{"num_hidden_layers": 11, "head_dim": 64, "intermediate_size": 1280, "positions": "learned", "parallel_block": false, "init_std_o": 0.0, "init_std_down": 0.0, "optimizer": "adamw", "learning_rate": 0.00103, "lr_mult_qkv": 0.7, "beta2": 0.98, "max_grad_norm": 1.0, "final_lr_fraction": 0.0, "train_tokens": 285400000, "dataset": "wikipedia_en"}
MLP neurons of a small language model. Each row is named by its layer, matrix (down: output weights) and neuron, and shows model dimensions 16-111. Each number is 50 + 10 x the weight over its row's rms, rounded and kept within 0 to 99.
After each neuron's rows, "raises" lists the tokens whose logits its output raises most directly, leaving later layers aside.

L2.down1149:42 46 58 55 45 48 56 30 45 55 69 63 39 44 59 58 55 44 42 30 47 46 46 42 36 49 35 39 39 45 42 47 49 34 50 58 66 36 55 30 42 43 54 45 68 40 58 36 41 34 56 50 37 55 57 61 43 65 50 45 43 32 34 67 34 53 44 44 56 60 49 42 56 64 55 42 66 45 47 34 30 52 46 39 43 53 43 47 44 67 54 61 65 75 53 70
raises: "ial", "ship", "s", "ed", "ly"

L2.down371:70 54 48 57 62 57 57 67 41 50 38 21 65 48 48 47 38 47 48 61 52 31 57 50 52 44 52 59 43 45 45 56 46 44 55 42 32 54 56 40 47 66 47 52 54 59 58 70 51 44 60 51 32 49 51 56 44 41 41 22 53 59 59 39 43 48 43 63 48 56 50 58 31 63 52 49 63 52 43 54 36 34 65 61 44 47 80 39 51 75 63 29 64 46 39 52
raises: "ti", "ted", "tor", "t", "ce"

L2.down328:57 44 56 46 61 47 54 49 45 43 56 32 45 74 38 51 59 50 45 57 49 61 53 55 45 68 56 54 42 47 27 60 49 36 48 69 34 58 53 54 48 53 68 55 68 56 51 50 33 48 61 77 58 73 50 42 38 36 62 22 34 40 46 41 52 46 47 43 44 50 38 50 33 59 61 69 64 43 38 34 52 46 46 41 60 52 53 53 36 56 43 58 47 69 53 43
raises: "ly", "ry", " least", "ries", "ics"

L2.down313:49 48 47 33 42 55 59 54 50 45 54 61 50 49 70 61 61 39 40 44 43 51 49 36 44 34 51 60 49 46 59 39 44 51 46 46 42 63 55 59 57 49 44 50 44 55 46 55 49 38 66 42 31 36 41 51 64 34 47 58 57 50 37 47 43 48 51 54 47 60 31 64 61 49 54 49 55 63 47 40 74 44 54 54 41 42 37 67 64 53 50 57 60 53 40 48
raises: "mat", "mir", "ts", "ep", "t"

L7.down459:57 26 60 37 61 54 47 55 50 41 37 43 47 37 45 65 39 58 54 43 39 47 59 41 57 45 51 49 64 37 50 51 41 55 54 23 44 47 64 34 37 34 46 51 43 55 57 57 52 57 48 57 49 35 59 51 48 49 53 52 73 52 40 41 58 64 56 75 41 46 36 70 69 43 36 49 40 44 36 46 43 76 71 38 57 59 53 64 38 38 57 55 41 63 53 51
raises: "09", "07", "46", "45", "00"

L2.down940:82 43 50 50 46 58 53 51 59 43 40 55 49 59 54 62 38 51 49 46 60 45 52 53 46 51 50 64 64 49 54 46 42 35 36 41 48 53 49 56 62 54 42 45 59 53 40 58 35 65 51 58 45 55 39 51 54 60 39 62 53 58 49 38 36 50 57 49 48 68 63 42 45 68 39 41 46 44 56 69 67 61 47 27 66 61 45 78 45 44 70 46 36 59 57 61
raises: "lla", "ty", "lia", "nce", "ano"

L2.down1058:68 35 48 42 53 49 57 26 61 30 67 46 60 57 68 51 50 66 64 48 60 47 69 46 50 39 62 58 41 59 48 66 50 56 51 56 47 45 73 46 59 31 46 61 60 38 49 61 39 53 65 44 45 59 49 51 39 54 37 46 50 49 45 44 54 50 53 33 47 40 38 44 81 55 43 53 39 57 45 46 57 56 55 51 54 45 50 48 55 44 63 53 63 61 65 31
raises: "ary", "aries", "ous", "ify", "ition"

L2.down68:62 41 59 46 53 57 55 42 50 27 48 40 58 58 48 43 37 57 29 39 53 50 73 56 39 49 41 60 42 70 60 45 45 48 56 51 43 54 54 58 42 59 64 62 57 44 51 52 19 41 48 51 52 41 29 52 54 56 65 58 55 58 50 57 54 34 62 57 57 61 52 42 42 39 49 56 44 60 35 51 52 51 44 47 39 33 68 47 53 38 64 51 73 50 49 41
raises: "ly", "lies", "izes", "ized", "ing"

L2.down739:47 56 47 48 45 53 33 36 54 37 56 56 51 64 66 59 43 48 45 55 47 63 54 48 39 60 63 62 47 59 44 41 46 39 53 40 43 44 40 38 64 54 54 42 37 42 53 40 33 41 73 44 54 47 63 62 52 54 56 58 58 42 40 60 42 61 38 51 27 46 60 44 49 51 50 46 30 62 55 68 59 60 47 48 45 48 40 47 38 49 56 40 36 40 50 50
raises: "urt", "ts", "ns", "ats", "rd"